MLP neurons of a small language model. Each row is named by its layer, matrix (up: input weights) and neuron, and shows model dimensions 128-383. Each number is 128 + 24 x the weight over its row's rms, rounded and kept within 0 to 255. Numbers have three digits each.
After each neuron's rows, "fires in" lists the words (lower case) most often at its 100 highest values on Wikipedia text that the model never trained on. A number after a token or word is its count.

L7.up1145:158166103123133135135114158149135122140109148145169152110136117098118124118155086151107098143122153131125096085130129158144123105148128115117119120125138101111151135155156118132113171105151132084137113064130138125149118114101104100130157149107140114139136120112158170108125126130151155122161119137125102155086133139144104145108138112085098121135088126174121091130164089148105102107194094177129116135110087122158120139104122092166152135121069119108095119101147183142154188107156122131105101158163129131129105168136134135180129101178149150101131164127104135130152146131134144119099111119137142104128109078147165136127108138136135120141102105119120128127120195106093132158145126157134119128095124153122128171186125149137163112111111170143101140134137153139114126108124062
fires in: "on" 91

L6.up519:164135134125132120115120145106122129133154133123101114117128118095123100089129117138142126104151133140113109049155105053136167143121132109086123101074105082109087102086103137136139153123121087125128153139138072124145133121167090152151149145097123128106164135128148147123135094139148137175118138138113037107112120120145135145109155122122165167121105120152116096104152154124145080117133153134125145160143133150144141106141098106093119139132099177166123120132109129097135151147136157137141106108137139124113126112134062144185147102147096120139160121104141109107112111136125098128147085129148139158148142100130116154169123139144129134091144107110143104113116116125139144113141128121130127141137103150136098125143123148165147143109086144144086142129099098086141156139106095
fires in: "with" 25, "to" 18, "of" 13, "by" 8, "replaced" 6

L11.up1158:143116089134094139150164112134159148100133094133128099094140108124128124142138148132126122110112132167106141115123127113141108127137125133136055151127163124137109131130166118126122111144133145097117108165146123126102138132117152115104155169106131131112157132093163119115142150118144139110125106195152117104150134128176129126152084120131116174147121149136145164118121144127119111098120118100118125153076122114147168122111150136144141141146132116128104098125115123143154131108103108100121142088116138105113072093161114141124107144088123151143100102149193130131084167165100184132172119105109148115159138123126157127124148130131157092142126150138145122114084129124115146147065157095134120134109149151103109163123145119138123156116060139142125139088120119151155106104138134
fires in: "of" 33, "for" 10, "on" 7, "and" 7

L6.up378:136109155145142148153140128080129135111184128161146134138124137124095139133131125118152120141136102139155079125136110141141107129133145117168104128109128158126125163138137142160114136130171125161100131145102046092125176141128091122097125121119090131122113114124132120131191106190104136121129133165152121113101172148125135103121161122122137089140112108133183114125087128146103071086131144111124127141142131137107133099106128119075139091118134124122131134135064159135147129119146112124140117102122132134153139130134138090129090134154173120187106147152131122152118114114116116125111148131166123160104114160151189134127173140161094108093105122120107180127115128124119166094130136120084112131116096129153131162128079128134176094158119129152156127110128129166140121149118141
fires in: "where" 25, "that" 18, "whether" 6, "how" 6, "what" 5

L7.up303:183121117124137108121121126125169117142166128118145134143115103137121122110149068135138144121145147123101172085138121152086155139115133144044175135130153104123069143112121147115132109104149114147134115173144131154101140110112134136137084131139100138138145093109109143119151138126084139124151125123103107086145101129151160131127163134123096157150153175104119145113142124115104143149168148101132107120096103139119145103130100094079117112107086144163165086110163125101106114108164077148125127110144140135150081138091094120140119205083108154109102130118112120121130120157152098120179154152107139120111128073181143137120126121115128150114126143103138143149117140106173167087156132132139099148112125103125090119105149079131106111109088152098125146133144076091103094154109113
fires in: "for" 59, "with" 10, "at" 10

L7.up57:112131146115117111139141171086145136125153152095135146126142117118066137129138089152152140121137085162114094097099112121104123104149123107121114154135150144105142152117104101126143119074152136132115125151115129148127095103156159146098138138140124115097151149099089155122135115169139146167112130180156139045113150144114122088122114106133128133108091185144126108135104119160133152108145134135144130119128140109112130120124185148128145149147155077117126124134167149134125098131159135144141126089138113131157096099103131075140124180110134134122124120151103124147130167142155129159160089112127148141082118159147163135095144133179090126117146144164106114149119118118121147073099126141085140180151124161152149115150180145117063085109145133151128142187100110185115109090147113
fires in: "for" 25, "of" 14, "offered" 6, "that" 4, "what" 4

L6.up618:142099147140132127135129132111126149155094163138164150145085131158153148131139116121149116137110130175170101103129107178139130135131120115108125128142097105161110088097114144144105137142166135127141114120056136132150153104171116130138130109132131156108131085164089141132137150096106134074136122098130118158124118121113124102110133106107120106154160112097120136146151124111111138130120111135080076119137143137136126139133103163168128101097132113109090154130110094155136161110094137132096111136100112145138138137136136097123126135135120143171123101131130151143129122144120155133164126116111127121145141057181104151100094108150149162099160085115114087128137108115088097148147120087125151146087101108161127083194095141129167161151115105158175119123121139182120103159126070
fires in: "in" 83, "first" 9

L16.up503:108130095123158100132111087102132091123112103118090130156135070123104140109108168134124093118117145085159125132146115085116152152140152142144155138130140139157146097170182153114140095121149104133163136168149108193076118109152139145120146157121163148124100169142110155106127101180143123134120125133122164136159160115091132132105135117134090117152168174109134138089157140150162102093117087128126155140124145087138163135151178156135143144141112117132123143157118166173121141131111152117176133121154119122159128106114109123116167156137146102126134127097128099110146112058135105148131154091143142099145093156116123121138137159121159100128095106138107149130154140138131177142079150110138134159159167085132115150101129137146151124136119132125103131134136135115117077129116109
fires in: "it" 20, "to" 8, "station" 7, "also" 7, "which" 6, "team" 5

L16.up208:105176157123111122084163100112155127116122148150131094120121110099123129084101121149104127134093135154148107116107125120113125160102135109138165080147121137150132153101109110132097097106121121131133163118135137112123150140143131125194153093077123116166147151122159133127097118137145159110149131110180105129092113102144108146194141091086135074105132156119135078085168186089142122127130108153134126156104146109181122120149112161136132145119095111085110132126124148133124140122135169134105101127137121148211120114118109132156121121102112148122101116121112143112118158161157088096110110105139132086109121116093123105094127140135122160136092108142156107128156150112154119127138159136158152130120119144136096165180136129103122145190140168115110133157130182087129072133154167
fires in: "of" 75, "on" 13

L15.up258:115166109137122190141144112090091119129126110160115134152158114097108180103137119144101148115115135115155141125131152128117091128105133144098145109120144095126127118131099075144105157118143089108120124100135149115136083168096179156129126113118099175128096139120167144149114155147122133174156107126133115100113127148100116123132083102136112102133132113130095142149114140128131149126116156125107133135182114127116096125101124143183119086160170142113162138124135126132151173132131118147102122122137118081155137113127152134101156127120105130091173128116080172143152125138136165127135084138153143136143100134163107141102089125099124111126133113142147172130138130147140157106124095143126139143152148127093105090115126141120096122136125090101151204096127096146131158135092128
fires in: "the" 48, "s" 6, "his" 4

L7.up1261:097139099111126106118149156099155145100101125175152092098103120145140154151129143144156116151153116157138119102078130147113138144131130114119123098135100092074086118166102179138128151100133140125100104097104100106160144107150156098124148112160116121130141158148139134141185103157153111153135148106112120168145133112173124140132114102132136102129155137095171085115155099109135105130165106117113149127167109105139152146120119116090142110134094146128125111078113137161108097128138129138112156139190153139147145092118135089138131112167130149123103188114116130124111130156145186128131148108138109101117143073151144168120147129112133141137144098112149078149133151157079171179142139096158130161092163095097148148135145127092065159124122113139164109111158162115065144164087135
fires in: "in" 17, "from" 12, "on" 11, "to" 6, "at" 4

L7.up688:102125136145141136177124144097108139134130126150127176110111129114117141200139080112195093132147109113127079141130116112152107128120096114131114127096120119144167103124104171145102132128115131111143118151109136117124134133171117125088107155136100125132149102155118149142128139118107102118112132112125123136129120140137135109124109124145138151101155110128125120133177132137146119161136137083152131121110128123151121139084134141155131145129136112134126120114114112095127147139110119135124110099136094121135110128119166131130102123142135088101142155129146126128082097135139136230148139116113133150097115122144124151107146092106110145114176121142117082124137098145117116149152119110105072143126130127141157109171078084111224130151134051186172127165097104140123101148130100
fires in: "in" 88

L11.up28:134156190126109161141118080122149115137124137136141084117134128150104164100157112151142150140132111135145129151147133091118127123061092160137124108097144115167157118115098138136122122109100157138120089146144179158114125131131134117133164121109122135117140111120172132129132143183124149104139120150150136150114098128132072142110130088091156105138125099144166168128147164091105118106213111128113152117152118126121139120100121158091129155140094158118095114092159143114151114130130116145071104110118098124099107140148128149108151121168136110125113132138110155151144138135059157117144105135122138137104116135132136124102116140124132124153127125096152165125128090131132128184147143130111121174137095047115149101106141131153077140128147135093144134136112109103151154132125157
fires in: "s" 61, "his" 13, "my" 9, "the" 8

L6.up905:158158141090136098117134142132126157133090125095099063173124102133101093121183144124136133140118139120167168126149120146140137154106121128140113111130150134117187169099116132115132100131204160137145126113147187120159146111133108104137133097102142136148125113167168185103177113100108107086085167151121124089137186116147124078143143116104114124140176134136141139105123147139118112107140135149157101113110157094120122184126129154139092096115168145130082093128113151132100163168143148168125155150134152141097159126134119135141073104142139077157125126104108134107147091183119128117108157136142134104099125105115123157167099182119147178092143112115129128138139132106124157149170118131137157119132075132124149146142118123185166125152154129115103119131119123141086113160093097
fires in: "its" 15, "their" 13, "similar" 7, "his" 6, "pacific" 6, "party" 4

L6.up702:099112141129145130111157125129155103128104151154140141121120122194114151130150117120136141148153137111076128089101114073147134170139143143145126110132094116120093135168137134140134134116109114105057110115124116121173127149110110151117097143114116096122093124135140134086168169161119122123151087098097162138096128121164111080161133122136122104143207105133138125123116158121146085144115145115118117167127143166123092113110096110125155127088144138128102133220133198116099109105131145109109149129118102110076136101129136122152127140100070152141133123133125117118166168164138125132136132134122120116126130157103128155107126119160132123143205129112109102106154114133095129198114103115120119121139128123120139181154135128133126154099091165127149163093129140114117138150125064
fires in: "during" 19, "before" 14, "in" 13, "under" 7, "of" 6, "on" 5

L16.up1301:115118115174124114145139120141100162143116135119120138116203121145122193095161152116063098160164119166119122121127110148097133128159168118134106117123131124133182108138120126146150130107129131114128125127147120145135075110099154126191126066172125124100180099110138128134128117142127140134122072132136102145131154159096129133123104101079110118113120136110135101147111107123116141117115147097183149134155146113173134094130146129118117127111164085111111116141127108133121129114121154137139116074123147143176147128118167109098137175137132131174150153113134158151162132106130089125119124124096151115143132139084136117122093152128079128100154160139093142126171128111118138171150145157125154171147151096146136155140100125152113152107069073107078176173128119100161142136082144
fires in: "which" 37, "that" 19, "title" 6

L7.up784:157114139106104126140165168143114116132127094155134127129152105085168103134084134168155139148102117152122142122152115181142106095149127124116106109088162133121146138168106114095143157110136149119166158092131116103154133126081122133142133199150152121132121140136132148113121150128149134130141138153169157109126113148128137153164121132063136102109110176117125122077189119164134173121131114116175117147163127136118123181112124105114110135142117121131159138141128121120153134149163147104142104130135157133144096146125149139195105147172143138066128136138110100105100121117105112130109122123145151131149168114110121127123101111080088112130115093166149170119141122120140098132152144175117137138127147128146092205111126167137076171118129192120141132122132192110113149097122083
fires in: "on" 58, "in" 26

L7.up733:117146135134113127075143151093116132154108104132156149135146109126114126129112108106155108116130180120148128131127135132122151163129143127078126152111163088081168116119157151122172130107114109138135112073153133112167073142142136148142136133097134111103154151174154098096120127140108139123157158123162146107111131134119135135138150101120078128115126203112125149110131136103137096150149133100104065147134095120135087099103126138110120156106107092128129091152135123140137098137145147137127126137133144117150108155124082148141080158137122108090132114130161111143094116131076129101174138120120114161114141130123115116124153148097124152100112137118111089164135116157151162129141145141083121129095086091133139129121157133136114157131139123124077109129132151135091132132095104
fires in: "number" 37, "at" 10, "top" 4

L6.up1206:165109140098123104174200152108077117149114125148105123139133119143140117115147139123186176144139162135076168110086118158121108104140114124127095111093160156091084164125128123133129098099081125106120128103142152106107128163138148138119161136131111126152141133151132100110091150129150166120131146146147113160117107163135075120146147154107129100139130141129096121092105142145112157151168126158130102136119144102131095139119067078102087123181118156121115107150097175140134138128146160157088126120166109168109142112145120082166144150118145130135150161112155118122104132139114141131136142121124121134103114116113135098127118114122141128124109114139125146143113120141155150149141142161123147131119149042060129137134125104095114095139117116134135138076114109111097135086131087
fires in: "from" 43, "between" 11, "years" 6, "in" 5

L7.up423:134129152138158143128074141107126081146131129128054138155127141120130150160120124091098083110120114105123145111119152074124159142148107135107152124123126105105110103136144170124135161163135103149142133126128114123140050145140122134145141128122135085142171104077096166120135171118135144162140169112155149134123124090130120157121148161132143138092149181138105140116115131101147181137126135067138072134131131109135142106164153124138137149139138096086125123160085127090113099138102173119143141136124147134139150150172162149153129091140152137074133123186151114153136098158173126144149104106115180144133151161127088138098124109127126095132140168086129122113162113139178147121131146101117117165141140100115145097112165115117111098144112096122098129131142121145140158105150134
fires in: "number" 27, "azerbaijani" 7, "type" 5, "fragments" 5, "types" 4, "series" 4

L11.up193:161134157135134136143135090104118079150124128148113144139135120132135150106128166095123129140126105115129118126107145125150120143131136101109161085159153120169165112161127111127105137136145131121140108088108103143126195139138116146117123121111115169146135105136134128136128135142141136108108166140112087185160147118101097133125152113104126107156138148133125157123119169110140096165091149140127130157123143151128109151134139147118116091155154199099117106107126145129129166110142169142093129133110057113155122086143137146109144158157137168093143148126114113131153107140179139107116095079115142135140150168131110140160122123078170166154159122107146123111161167112083175186120135125139131150085151077136122122142124158132157098140143093122124092129142164099120125130138143
fires in: "the" 36, "first" 15, "other" 9, "two" 8, "top" 7, "into" 7

L11.up761:103124124114144107108106124135130135110187137147075128108124103107111136127102081121130121124109108130124106156137145145135089125123134130125167100126117143102158107122127127155122134125115115131171162115131068125124120139152116130113161162105134087139129134155136116152105130112134118116103123103166161117114099120092146121152160095121136137071104110161117081151100128095138154095166115129159147137150097124138133163134127115154137140116146170112121134108080127122168171132121138119144107101138157158121139111111144133133158091131096130097162138137113066126125122156088132150117129118138194136132130130166136108106159136117131156173120127157149123096142173136141103090151144124113103097171143168126151140154122113093145170187135177139184164122126099148096131114150101
fires in: "a" 46, "an" 14, "one" 7, "the" 4

L7.up853:143154083134083102158172104121152131119132128145145165120116112111128144127093126132132122145138102119060133133105107112157158105136107114153105109095093110088141129155175091103111080069129125127158147115124115129097092155116122164088138102132164121143132156110156113165177110103129162107145133138109049128140172143147139108144185133135149124167138155149131096138097108111131122143131130138176147144037145117119109115148127136107119123137137068089145138150099152111131134106114122150153104125124127106140145141145135143141091152150118164093136171156152155145101134129138125124132092120106117123131130139074144140101086119148118131122121163141147152101144125115109105153147117111158165162149129104104122130164115111134110137110068091139138172140103121110124145140126099
fires in: "of" 58

L11.up638:134185131116113158154122103131201124111132164156143135115100106102141189140163139154128116139128101121132070087141145126106100129114095099149168117126138168161144126119113085139058123114146119126152126160107121130121073141153143123145122131129118115137115136106098125128157121101138121113136104103166134138131074142109087124108104126167153149072134096148118128120051139142143149095123147151091124143159130151145144153113119143162099168119138134121120144128095132155105144120078148124124128146133109126132103107176142131135097138136117162122125076114116125118135134145119108136079112123143145149124124136161076112127119145134121134138147117151132164107161139158158155156089134153098137046091109132156044127128141151097104104099129154124116123099134112137146123104141135
fires in: "the" 57, "a" 11, "978" 7, "of" 5

L6.up46:101124138101125110127127157111139134138148122179084114115137138112121093095145141110167122149102191146136154121135052168134118161141119145130117101127153106088139140124147130162114118139092096121140126120103118120085135168109097095134122144130160115144132105101140148160107163092214141144054104137147131159148122139095107124116138117143134108118151173093134148146125155116122145166137139136089148120133146115138125098118134137139142156142118178123110131134144106135099159108125142159143134146125080171113133172146127154119126107145085121107160132125127143120093130103106140142122118105096065154127146116122131124145121119068132142147139149123109140100159162099137150131136151159146144169110103113123128122197090138131117121122134129144123169117098120120110108162163138
fires in: "however" 34, "japanese" 7, "note" 6, "fact" 5, "following" 5, "notes" 4

L7.up1230:123173142099117124122133105104151116142137097162140135135118142132136120084105129121122117146153086116119100147100131134104112097152098112117138114117136169113151170138122107137118100154151117115137153118170156162097119162125102128125176093130093133144134145113100122061106148124130124149133139134153082182179126118125123133124093126110109087139131140133116139136095147137072097048111142157118138089124145138100140116133131105076166105146131119144124105144160135137079132123114138182083099073100098123167126107112235128152102089171063147140144110126158135103135129153160133133133161086109126139117100140125156108138116111146131106124105156105162099105152162122118140135102150150118104168125139126115120122188136098138124117154143146146073114152114144101132107090113172
fires in: "of" 76, "two" 8, "major" 6

L6.up353:129150143137122159115087115141083074136152133166096147126100118140045141090106101134093110134132117167140079116115109158116111121149174164117134149119126101069157104113122172117149125122116150079141111079128137150111139151113075162167141116128142142105157126132153148137128099130124135170128129108112145090135152143118116135126181133104118132140123111102134132119155155139144134071165117154090128149180118116152124144103157115141119127152140149091114118166147145129142130121120182137110119091139090129128094126148121137126159109154126120144160148133150176126182168142178119114109045100124129171109154130086161140142156169098139143162173143140112139127120148119103094136132117150089149165134143092098135116118121146146118110140136112145099128120146116120142089132129160
fires in: "the" 100

L11.up613:102143144088143135139171158064186102148167131150143079137143131123144168112137141123173136155186117145082117116105144116144137151147141150131089108102135164147106141151100131115139112104098124128125114160110145150127155122112134127141118118138107078111079124103153148135108189135106139118113143177118116134122121130123099107120123113137101087135147134161142128149153109109149101151136123142182143089106133110130150104132167103081083149153101114125087081144139127058160111138115165133110111116116141169170135088138125136101088210143132117124159110138096129152126113123162151123138129132107138141106143151122118162134086130124127115149113115078102109122178144115113177168106068111130160124137136109137131160136111191154137100122113120103113120114168118133147093132130132
fires in: "this" 41, "that" 27, "such" 5, "same" 5, "two" 5

L7.up41:138126167128137131151147116141179138124131124170133103093155088096172152095096153161135076101114129134134148096109140038118108138107116123131111133129127125098122103139121163124124140104127106143158120114130053113107143134170112144130115110131153119140135119146137148103119132178152150156134126111088118156114124112083138146149128130122104155102156138125129157112095114127140113128153130130076107158110129154170125131120089102097107161150087153138115122144101192099095096106154210119110104141120113146093175084150122144159158118140098175148121146163102154105158160151116146124103135149141131081134157149127118122096136137127066123126136115157112121128110162120087142139143140121128094125128100083150116141143149119136108110110124135116102160150125094162138191108169095
fires in: "on" 79, "of" 7

L15.up719:114105147092171154111121131139161118123110151101147173126088125121158149126123144139099140091119105190147110141127142114113123119149131140127117119154146114125118127151174100101088124101103113128132182109139105125133113144102124103114140150107143169138113062106121137124123126105139112135143134129086143145082135097074099191109098181113104102131191148117149119082132139138145093119137121131143118190140110119131100116148125144142128076092157146120123082140152111144173110157119136105145116123129130149145129111103129164118105129077135127109113105128096084111148115112148113139131117147124163110107122117158111139151142112109126138102104119121155153129137094145144131093120162130131101124137154148159140129128135133078097179178120145156116131116117153157141125141140128
fires in: "was" 31, "premiered" 7, "were" 6, "first" 5, "officially" 4, "originally" 4

L16.up572:084107127052138119097113136145130145137109138154176148089119111168120126131139097143122122144158136145148120122107114115121112124113160119129118119151104117146114106147130083152143116141125143110124104126162055143119176165149163146137074112137102130129093105132146106138108114134166158130132098088104094148103103166099136141137129126180158147101127162075118115103156132112153153137174151097155129139146121071152093122120128155100106113104117124096123091125143107112141145145112095133108088161134173171137133119147132128119112124123118116170135143141135111168076128090162166130111131109106157152106098118115150090175129122082139142118105125153135131142127132119144122193100125126126124108095130107143143138143098180127103109173114133141094126110146120144127123126158132
fires in: "was" 27, "is" 25, "are" 13, "were" 7, "be" 4

L6.up113:136148107133131121097115077096138112172186101126134132122118118084103127123136139116130136140095159112131140092123149108147135106083140143127160096087160109100102107112175122098109114146132154085116121079105091134131104163148127126123113130112117116119127112129188159139160148156103156160078110142155147114088120143142124103134119128136148140147167116095134162150175095154143138162143133125143117128114125114139109125129124128109098114148136115157135123134093130096110164088123102139126107161106145129149120120160118121167113165119073117146130136081150146155092126149104118120134103142135158144136091112154145144151153143124135123121132155111128138102162136138122135120130153166155104133079117147160097159131120119137188144124121150117102102088152095145090103147112125
fires in: "as" 54, "for" 20, "be" 5, "of" 4, "with" 4, "hastings" 4

L6.up4:099159121105139076156190163092126128130134142159141128144150138156148110086165121115110114149129134116165196107115097089123098134119129143160089113088105136144090118198141099156120150139126135150105137094115149115140143124149112151144129122120105111117115134121138082137091088110167129124091100107172141158146144113135107134161108114136109088121132093080156131072105158140109175130154122114127116100153131110133154124113117148156124114124143169179108114136147162137123096114109185160123132079140152110132081186125134134168152134137128112104175108138162131132106143120138111088114133110145154095116134126165094138148158130107143119133114102122145160136142193120125139169103141155130118155146125136150121142151135110119143145113148129127088131100140163125132113121116135
fires in: "from" 35, "between" 11, "period" 8, "since" 7, "regulations" 5

L6.up1234:167122107118110130096132149135158132102119143121131104152093125105112130145141160128132157127137148104136131149149122149149118119082082125136110128175098127112112128121112139050143102150165100123099140164092165107149135151107143094092127080120134127121075169189111123113132105123111127089132151153124113158111165109135124124127121121117153079141081119179133106131147111142135122150122156145135132155141158142110139143134109131117132164167137136136159098136169152126135101106133147159148162139089149149089129149140129167101086112124121117128113128117108161131133141115128153181139126130111133153127141105106119126213114143115121103116106131103112148104086143142147175149138058136063164149145139103152112140125102142149180138121111145119102123111138145144137118122150109
fires in: "his" 33, "its" 11, "this" 8, "her" 8, "that" 4

L16.up399:130137120136078144122175115119145093144136137109123128119099124146100127137173149145132121128169100113150089106093134117133180129130110124116161126144129127121112140135156093139091144125079115112121120126123145127127132153138130053114148180138059067113180114134140134133138120117109133156110140143160135132120124138149126140111119088083134151123174148123137146112152095111115149113124103128056154139132104166168117139133161127146121100155095159122110113080124135191151110121091140109144162134148099141142112149163114124133145176097156115085131090157138124108171128147122137145128098155115163116109100107135129124149134111156095114132087119136141115149095135145117121151146148124101130136081098105112116212143133132132137161135140121145093093118136155082151143145158136
fires in: "the" 39, "of" 12, "on" 9, "won" 4, "national" 4, "track" 4

L16.up1175:119088123116102141108157135157119122098119087137134093143161104160152126165131150131145124154161109127079136119138150112114117118133140130121155149140117142116134152087135138152109141072111115124119151162127111140130101101156121133117142142127134100142081161130164113111117138091161141161131125106117109109152111102079126087119106140105109082118095151139097175108124130137143114155131120120119075112137111140147103086183141128120130161136178143106142107117099129135107131138121155127124153148162150120145109132095124118108113121143173091110118129201119146120156125092074114160149131139103129139140105157140171076106159156151103112128117104085123092166137096101115188157130157110145145112126131110119112152139122095166144116129104141146142089121108163114146190129147112
fires in: "to" 32, "also" 10, "not" 5, "bresh" 5, "drost" 4

L6.up845:116122123154154109132118139119119106087166117130110121164166112153122121110170145133127101149124121164134110134128139118156075105103117133138156112090136122110118174123137165091094102119098165127140113100132144122117078133147095161122160160104113141093135138081142151163154130121146111128149135126146138064117163124152142123135130096113109152105124120139146095115146129148146121150140093121136114117137117127133160095129134144114147133143134125164114101112133127119096129112108111127138154095130130128146162091137134132115135162109145054151098121112128179129125148088117112164148052157164102159133141152095165088107130119154143122150114108145123117136149145118146156111155128169147117149107166170152129120081087120158124153135124135081174162093142144139124135148127089
fires in: "have" 13, "as" 12, "not" 9, "be" 7, "just" 6, "only" 6

L15.up673:090123124094147119145112134105140123135136105123087147113137124153140163113142166147125118136124154133098082142159121115147148153156143152154108139126129157117084167184185128169128098104131134129151127145125142154156127130116119128128096112147112135151144127098147147163126150161108163113075121118195116120153163192073130156094127119133114072135224134135140086140155123083116132135117144136155133142107107102143125119142138135108118117133120192140129121125117169100129142157142120122167123107139126134129179100091134136130138138142112126196109182110127092143133153142155071111122144145134119088112119131115131112143115155121182129123165152134129088119178120110093145152150139105127145147110106172135145124127133120115158135109124114104098143142131142117151115136109147
fires in: "it" 23, "which" 15, "that" 7, "organization" 6, "society" 5

L6.up1274:109105152105118129102123143149117128097097160116108115124099119148126129106143141154167129110145126121111121113120157114102131134127109114132116116094098119121122099134145128130050159133145109142174082074120056119136131149128170079135119111149134165104141116144160108137094114169165111132129121108116124154156128144115148141122139094121134099096117145118140181143138124103131113110122102127100106154130103154119144140090121179152177131143112150127136116122183131119147104114097201151118153106115092135147137133104120088072115198129097116109114157113085138116160083153157144130129134106119143119104110124163093114136191092111092128139136146101115078132152166130124112095137118141115150125106160105096134148111177119098091148112166123112159139165148169128137163130135147
fires in: "not" 54, "as" 10

L6.up585:164119142128139125098156087158116107152146148124140122125142134087188182151148120091117138137154105118107165136114153113124156159131155119136115120138130131128115135142119136133126098137140085149129151105098086127146129110195128158117088134124096096179126133123125142143133125081131174190125116154171145148095255138119155096131087113134141111132146131107152127118136126129151114142158169138092093128111117178156104123132160103131150142132156102148102093159075145137133128156111129138115129156130087126161134115177128102131134126130172143120100129127153134092136149122144123145115098116138149118132086143118099151167091155117155098124194117137134075129108127133106174175126152116101121143096115134139131137167139157141142118124164121135133104119164127120113136146077113
fires in: "during" 54, "the" 38

L15.up447:144116119109142110190122124129121106133120088115135152137145091138125116198092100098169112140196129133057151085109142131145134126082130099150130116107135132110139184149107124171128140143176141131120149127142151097121118137152104131136124118127161117118128142130123102129114105117179137154129122168125108119121152117142119113107153129118063157120097112129138095092096148140118140149149114137107160131115122085150110106138129120129067165123131189130126098160141087166127162128136156107125147106150121178157146140107132171121105114131126132159137142127155131159112116150132093114119100090138201130101142131131097150092151153126125150148138114140143096145163174110108186136126149163110133111120134142125144162159130094079187126172170166134142155120085132166137128127100140
fires in: "from" 42, "since" 22, "in" 18, "by" 7, "of" 4, "between" 4

L11.up859:103140162128129165128150163125153132110151149140124119126107088133088125135099067140082128134105113121178090119147139177107112110125152134120111157167131136148134115116121121122134133145129122121116117122127120109147110116138129120128117095120152076128138115117145141101101137090105155158113119106182165078168079147107138163098192118135116127136143151090111116115155139096104210135158095132146103084139094057149124150116133154147135088107132128134145130097126135173120156097121156127120142116143083118120084092142127128190120131119143086126177159138130150146112151156101127130077153124142115101159162101171197140147164175089121143119134109122111111111133164154111112146121122133095153084146107127121127124133141146150103102129110177095153152125112137131124102125125141
fires in: "the" 63, "raised" 4, "s" 4

L7.up433:138127159152144145102136120119126114112130150131141129140147120120098119132126114137090129139131125168164083133125144152118106116141096110090126128124115103141105132112097182117144194122146148134147152148143104153103110114103156121133088165124108104121149158097175117119120132098174122172122090113155133123120107103154141101123127078136139140091131111090091131144135125095129107145146135139107154100133159154084119127128094109096122114090138133153148169157117119110161101138132081127139129103129104127087128133142153080137129112110159182083120084129139135138125110150121134137146113088175136124134114081133114126098121100141120109106140134113093084105091133115094110180140112138136139152121124120155130090120138144163109120105132094128152222160104137161122114143107115
fires in: "to" 38, "not" 7, "of" 6, "like" 5

L15.up1139:120094145134136122113102141156108153160112142145122117134117131127121117169111095150120156165165088150173097107147154085132139115142107138142098078154153130159106117174140144145091124150144136092137152104125149168110123127132143120171156120105094136135140106111117137126093101120189146158143142104143100150142113102124122092124118105143120130128143108123125100124159128134124135138181183124131131100142107130148123129135104113119133123125128162105126127118127108101142136102135135099150109127126120131152168124071106149151125140088091146115147124110101102098091135146088153101125145126078152134130120137157164121168138118157124132134099131124151152128121145124123072154094145124164103113087115081170081109167152156132096121100114122086148163125132136156126113177075139
fires in: "was" 26, "of" 15, "not" 11, "the" 10, "be" 6, "is" 5

L7.up19:118134167130097134127114152162107121108100143140123152118117106119098135144132105124097123128105094119154107100137152124118154151153176133107100120091128091125115108150108174146132148149135109119115092143148088133117083111108118139166136122131151119078112077154146126116092157099127155132106136100122143152127124136135114122119128115117072142089103136136088093184126137117153139143168094143104148124123094121103148111097140170143109150096077156158137122116115106087179120128127176110151100130096137104132158071124137115128156164091081134115126159126108092134154131158155119188107115133128183130088089093160133116101106108113124122109139105158124130106153148111125071137142121184084167139140136133100100096116121147111121141117153145152129194116145153093134118120125127
fires in: "than" 23, "called" 11, "not" 7, "of" 7, "considered" 6, "as" 6

L7.up591:089121152135117154096152123140131138136162099131080139120133125099133179138072151143085121148154146102128123127107111117115119116133121135122111110095134178120132131136108121129148093139112159119115130107151176130141159125155089108158144083139075106146132129074147195123131102106103110127048147095124111094151109122103126110191127099106173074126140127127135130087136158154126120074113138164128090150108155154127139102184139134115136121143147137122146137143120107123153162111139140127018093081145126116117153089135155106127092134154157123115113102100154142122132121141159110167149125105132174138137121128088129121116115113104123130121136127120146133103136115119141143151136147100085132123125136138129124147119121137112124125137100145103141119140141110099153113121107135
fires in: "of" 77

L6.up1086:150124133080127108118057165154114113115096131143097112132125138146083131156120128113085133101112125177152119110136088111116126125099127114139197129127113124138135125106115186110062107176146092121109146113144089123124118145144126110108140156104125117158106143127089144139150121128171109159090109081132132119126104088156157164122129137139135121113100116135096110120100131116129101089126102088111084147138108111131094120185143159117132124160138177106129101111095136151160104143100103123116085163139117151177119133169132127160133108176101123131129139131154111122135137110151129130091133086111146119102114126128118088174129112141145156137106089138182128129111174124130078149113124119127100102099144167132132096209098128149147127131114157153119168097154107112136165115114132
fires in: "is" 44, "was" 34, "been" 16